Weights of a small GPT-style language model, trained from scratch on English Wikipedia.
Architecture: learned positions, biases, tied embeddings.
Training: a variant of Muon for these matrices, 231M tokens, 7038 steps.
MLP neurons of a small language model. Each row is named by its layer, matrix (up: input weights) and neuron, and shows model dimensions 96-191. Each number is 128 + 24 x the weight over its row's rms, rounded and kept within 0 to 255.
Before each neuron's rows, "fires on" lists the tokens most often at its 100 highest values on Wikipedia text that the model never trained on. A number after a token or word is its count.

fires on: " College" 19, "if" 10, " Stadium" 7, " School" 7, " Championship" 7
L2.up808 [137  84 111 134 143 115 142 125 146 129 134 129 127 119 144 127 134 109 142 114 123 147 128 177 131 151 121 126 174 153 106 115  98 101 105 156 148 126 155 168 146 131  97  80 147 146 119 115  75  94 103 113 168 137 100 138 155 141 123  84 161 137 153 125 137 120 130 118 134 117 125 116 125 163 121 120  83 133 173 130 110  98 121 111 101 134 135 110 139 176 124 137 113 166 137 129]

fires on: "-" 29, " |" 14, "H" 8, " Co" 6, " co" 6, " h" 6
L2.up841 [138 115 137 143 151 131  93 145 134  74 115 120 160 153 110 149 133 160 139 101 154 124 124 107 116 146 182 111 144 137 117 155 118 148 143 143 137 120 115 124 106  83 113 123 163  91 129 101 156 135 133 183 157 106 121 118 102 140 117  85 104 152  97 122 150 105 186  96 159 148 135 161 127 131 164 142 144 116 163 180 114 100 144 105 136 116 129 133 115 130 136 141 128 129 112 116]

fires on: "ach" 12, " late" 9, " time" 9, "age" 8, ":" 7, "ve" 6
L2.up479 [155 142 103 127 106 118  92 136 120 167 144 120 115 167 121 157 138 140 115 182 137 120 110  92 143 121 143  98 126 125 116 137 139 108 168 132 100 129 146 131 127 114 158 162 105 138 128 125 104 106  92 136 185 180 116  92 149 112 130 115  74 112 112 139 122 122 137 150 128 119  98 130 158 131 123 165 124 112 121 115 124 151  86 103  94 106 121 107 102 100 119 114 120 161 169 120]

fires on: "na" 17, "a" 13, "ma" 8, "ur" 7, "ca" 7, " pa" 5
L2.up708 [ 97  80 142 131 132 135 117 126 140 150 119 165 115 128 151 138 127 129 131 129 180 158 162 166 100 176 152 136 170 143 113 118 183 143 128 115 111 142 121 133 169 136  96 160 108 145 133 159  84 119 135 134 111 105 123 123 172 125 110 115 103 148 144 140 117  82 134 115 145 131 148 115 134 150 173 170 147 131  91 121 115 105 113 126  72 147 101 138 145  71  70 100 120  90 114 194]

fires on: " on" 17, "I" 12, ":" 8, "U" 7, "V" 6, "C" 6
L2.up171 [120 133 111 115 112 171 131 108 151 150 132 143 138  77 125 127 133 114 119 120 178 158 161 100 140 102 184 127 130 113 106 132 133 118 188 124 151 111 157 112 116 130 123 131  98 109  82 183 148 122 108 133 116 139  71 143 104 144 149 140 108 132 149  99 110  88  98  98  90 163 144  80 123 139 128 114 117 145 128 151 110  68 133 154 141 129 124 112 158  90 154 125 125 105 117 157]

fires on: "e" 12, "on" 12, "und" 10, "ud" 10, "ce" 9, "id" 8
L2.up307 [124 116 126 117  96 158 150 117  96 116 152 132 112 103 137 146 147  96 199  79 119 115 108 144  92 123 150 145 189  77  97  82 135 115 128  88 123 144 102 113 140 121 122 114 164 146 139 169 109 161  76 149 122 173  89  94 165 163 145 176 110 144 118 101 100  87 129 175 100 104 145  87  83 143 156 122 119  87 145 161 153 122 165 123 143 102 130 188 157 111 114 124 132 155 130 115]

fires on: "ur" 41, "C" 10, "p" 5, "ip" 4
L2.up126 [141 137 119 125 111 132  76 148 111 131  96 141  98 127 115 120 134 135 106  94 128 111 155 110 102 129 137 113 125  79 141 131 129 128 124 169  93 151  82 121 128 112 137 124  95 142 150 134  97 116  87 125 135 123 106 128 154 124  81 128 147 126 116 120 153 136 122 125  92 109 148 119 138 149 129 120 142 143 120 143 116  93 121 105 107 149 114 142 199 120 173 145 159  83 150  92]

fires on: "wi" 18, "son" 13, "i" 13, "sa" 9, "mi" 5
L2.up133 [143  94 116  84 136 126 120 135 163 121 101 172 135 123 154  80 154  96 106 115 140 108 163 126 141  83 110  87 140 142 122 137 130 167  82 150  97 111 125 104 131 129  94 152 147 122 118 123 130  87 135 146 144 195 144 113 102 163 134 174 134 172 150 147 157 151 139 142 120 125 114  98 144 116 140 127 146 112 149 116 109 132 133 148 166 129 122 116  95 149  87 108 157  87 143 142]

fires on: " ex" 30, "if" 14, " due" 8, " sub" 6, " most" 4, " inter" 4
L2.up203 [162  90  94 119  94  83 124 117 131 203 111 117 126 157 123 100 108 127 145 148 138 131 127  73 135 177 160 142 143 141  93 144 150 147  75 104 121 122 103 161 119 139 110 140 145 145 173 107  77  88 131 122  92  87 132 122 106 159 101 148 155 169 128 101  97 151 154 134  90  98 100 121 122 133 121 145 165 117  82 125  90 115 118 116  71 128 100 138 129  93 151 101 123  90  99 125]

fires on: "ur" 31, " has" 15, "u" 13, "et" 10, "hi" 8, "U" 6
L2.up360 [166  96 188 111 152  95 153 113 129 157 131 133 140 138 118  88 137  89 134 143 103 105 153 119 147 120  88 134  80 109  95 144 125 108 103 132 120 129 162 136 109 152 129 156 123  76 139 166 141 111 154 152 111 131 132 137 132 131 113 189 137 130  81 123 170  87 129 113 104 162 144  55 150 109 144 119 134 120 122  84 170 147 109 122 153 156 112 172 124 149 117 115 124  98  96  91]

fires on: "°" 25, "y" 10, "m" 6, "me" 6, "fer" 5, "e" 5
L2.up491 [130  99 141 113 137 120 118 120 141 124  89 144 148 136 128 182 106 130 107 154 145 139 118 149 136 130  73 133 154 124 112 101 123 121 129 100 140 171 153 118 143 117 171 140 185 113 105 148 104 129 124 135 113 106 180 151 106 118 101 104 160 146 124 103 153 138 123 138 101 117 135 159 148 138  95 122 112 127 171 123 107 192 106 152 128 153 127 115  91 101 135 181 174 123 102 112]

fires on: " \"" 26, "ur" 10, "ll" 10, "th" 7, "ck" 7, "r" 6
L2.up963 [137 104  81  71 110 155  90 162 127 102 139  72 153 126 127 122 135 113  93 121 126 112 125 128 159 170  90 131 117 128 177 155 163 134 127 108 110 135 120 126 131 103 162 116 139 128 131  98 114 156 144 115 131 157 148 132 137 153 113 123  81 146 120 167 128 130 123 112 150 118 110 136 160 112 121 167 149 124 122 161 154  98 157 169 139 150 107 150 163 123 134 103 176 157 137 176]

fires on: "b" 18, "mp" 10, "n" 8, "ic" 6, "bit" 6, " Vi" 5
L2.up481 [124 138 133 142 127 112 113 112 114 120 142 104  99 153 107 138 139 124 134 117 104 157 161 164 145 141 136 150  93 146 128 140 150 168 154 113 149 138 109 130 125 150 154 129 121 123  81 155 170 138  95 120 114 152 145 138 132 139  77 142 115  73 133 115 171 130 126 113 121 178 132  96  90 100 146 151 107 123 113 108  85 118 124 157 106 184 120 115 118 121 199 158 119 121 159  94]

fires on: "ig" 15, "air" 8, "y" 8, "ide" 7, "ong" 7, "o" 6
L2.up139 [ 93 106 120 129 130 138 168 125 132 125 126 128  85 126 124 133  90 145  71 123 137 120 110 122 109 118 119 128 181  93 132  96 157 158 110  80 118 119 143 146 121 115 128 103 161 121 134 132  98 132 117  97  95 141 123 109 112 119 157 155 141 132 144 106 120 159 136 111 133 135 134 129  80 123 127 156 107 151 122 119 152 122 122  90 168 165 140 174 132 148 182 113  68 128 115  90]

fires on: "st" 41, "ot" 18, "ut" 12, "go" 4
L2.up409 [103 163 188 167 118 123 126 130 150 154 155 118  89 119 140 144 145 131 160 143 145 110  75 123 109 109 175 113 134 126 117 108 128 186 144 178 116 106 130 138 114 116 135 135  48 135 107 134 116 156 119 131 138 148 104 130 100 148 138 108 176 137  93 160 153  86 111  92 129 185 109 129 145 104 132 121 156 119 110 117 130 120 123 127 135  88 105 114 118 126 125  90 148 139 123 115]

fires on: "\"" 41, "9" 12, "8" 7, ";" 7
L2.up229 [118 131  94 134 179 125 170 103  88 112 123 129 164 152 111 108 144 129 155 152 126  93 174  97 114 138  87 100 116 135 111 160  59 117 113 115  89 118 110 126 159 139 143  95 153 157 147 132 141 109 104 123 148  77 100  88 135 148 157 169 111 106 136  78 136 138 121 152 110 127 118 137 165 110 142 191 104 145 123 104 111 122 129 120 130 101  93  72 118 135 150 120 158 129 163 136]

fires on: " de" 26, " se" 21, "c" 15, " well" 9
L2.up452 [143 183 110 134 117 154  90 151 135 116 138 122 173 135 107 133 109 155 124  93 147 172 112 123 145 122 140 136 101  87 124 180  89  71 137 106 153 105 101  83 115 113 111 120 142 142 131 135  72 167 145 143  73 140 190 114 110 106 128 123  87 104 103 132 112 144 132 119 170 107 128 150 140 105 126 116 111  74 131 113 179 102 105 106 132 145 121 144 120 152 154 129 121 122 126 118]

fires on: "il" 34, "ug" 11, "ill" 10, "v" 5, ":" 4, "ck" 4
L2.up239 [133 128 125 150 131 114 176 177 126 122 123 111 106 146 115 124  90 113 148 125 132 109 145 131  73 120  96 122 165 122 174 106 123 117 128 153 131 172 130 131 129 150 113  98 104 100 108 146  75 134 101 135 138 110 125 107 122 142 119 117 157 113 111 126 191 138 131  97  79 184 119 110 134 104 115 128 151 136 104 124 188 145 107 150 115 147 177 143 176  95 113 110 111 187 164 151]

fires on: " World" 26, "par" 15, "bor" 9, "n" 7, " Canada" 6
L2.up882 [ 83 125 122 162 101 110 106 136 115 120 120  55 120 146 159  96 159 105 174 159 114 141 131 130 158 145 162 132 122 142 149 105 174 108 134 135 141 135 124 149 112 143 157 151 106 131 163 125 145 125 158 141 120 110  76 114 145 139 122 148 157 145  86 130 138  87  94 103 110 140 152 126 106 120 149 150  91 139 119 137 117 143 100 155  96 130 119 119 125 148 122 148 133 125 127 101]

fires on: "\n" 31, "." 22, " D" 9, "tt" 7, "rt" 7
L2.up50 [180 117 102 131 119 132 150 150 136 143 129 121 114  96 131 126  79 135 133 169 157 106 148 130 154 155 127 131  87  96  94 130 117 119  97 151 132  97 143 110 139 117  97 124 121 108 146 116 114 172 150 166 112 167 135 145 129 115 103  87 123 108 129 165 105 143 118 146 134 140 138 108 129 110  80 124 118 123 106 128 105 128 114 140 158 132 129 122 101 158 144 140  91  95 149 139]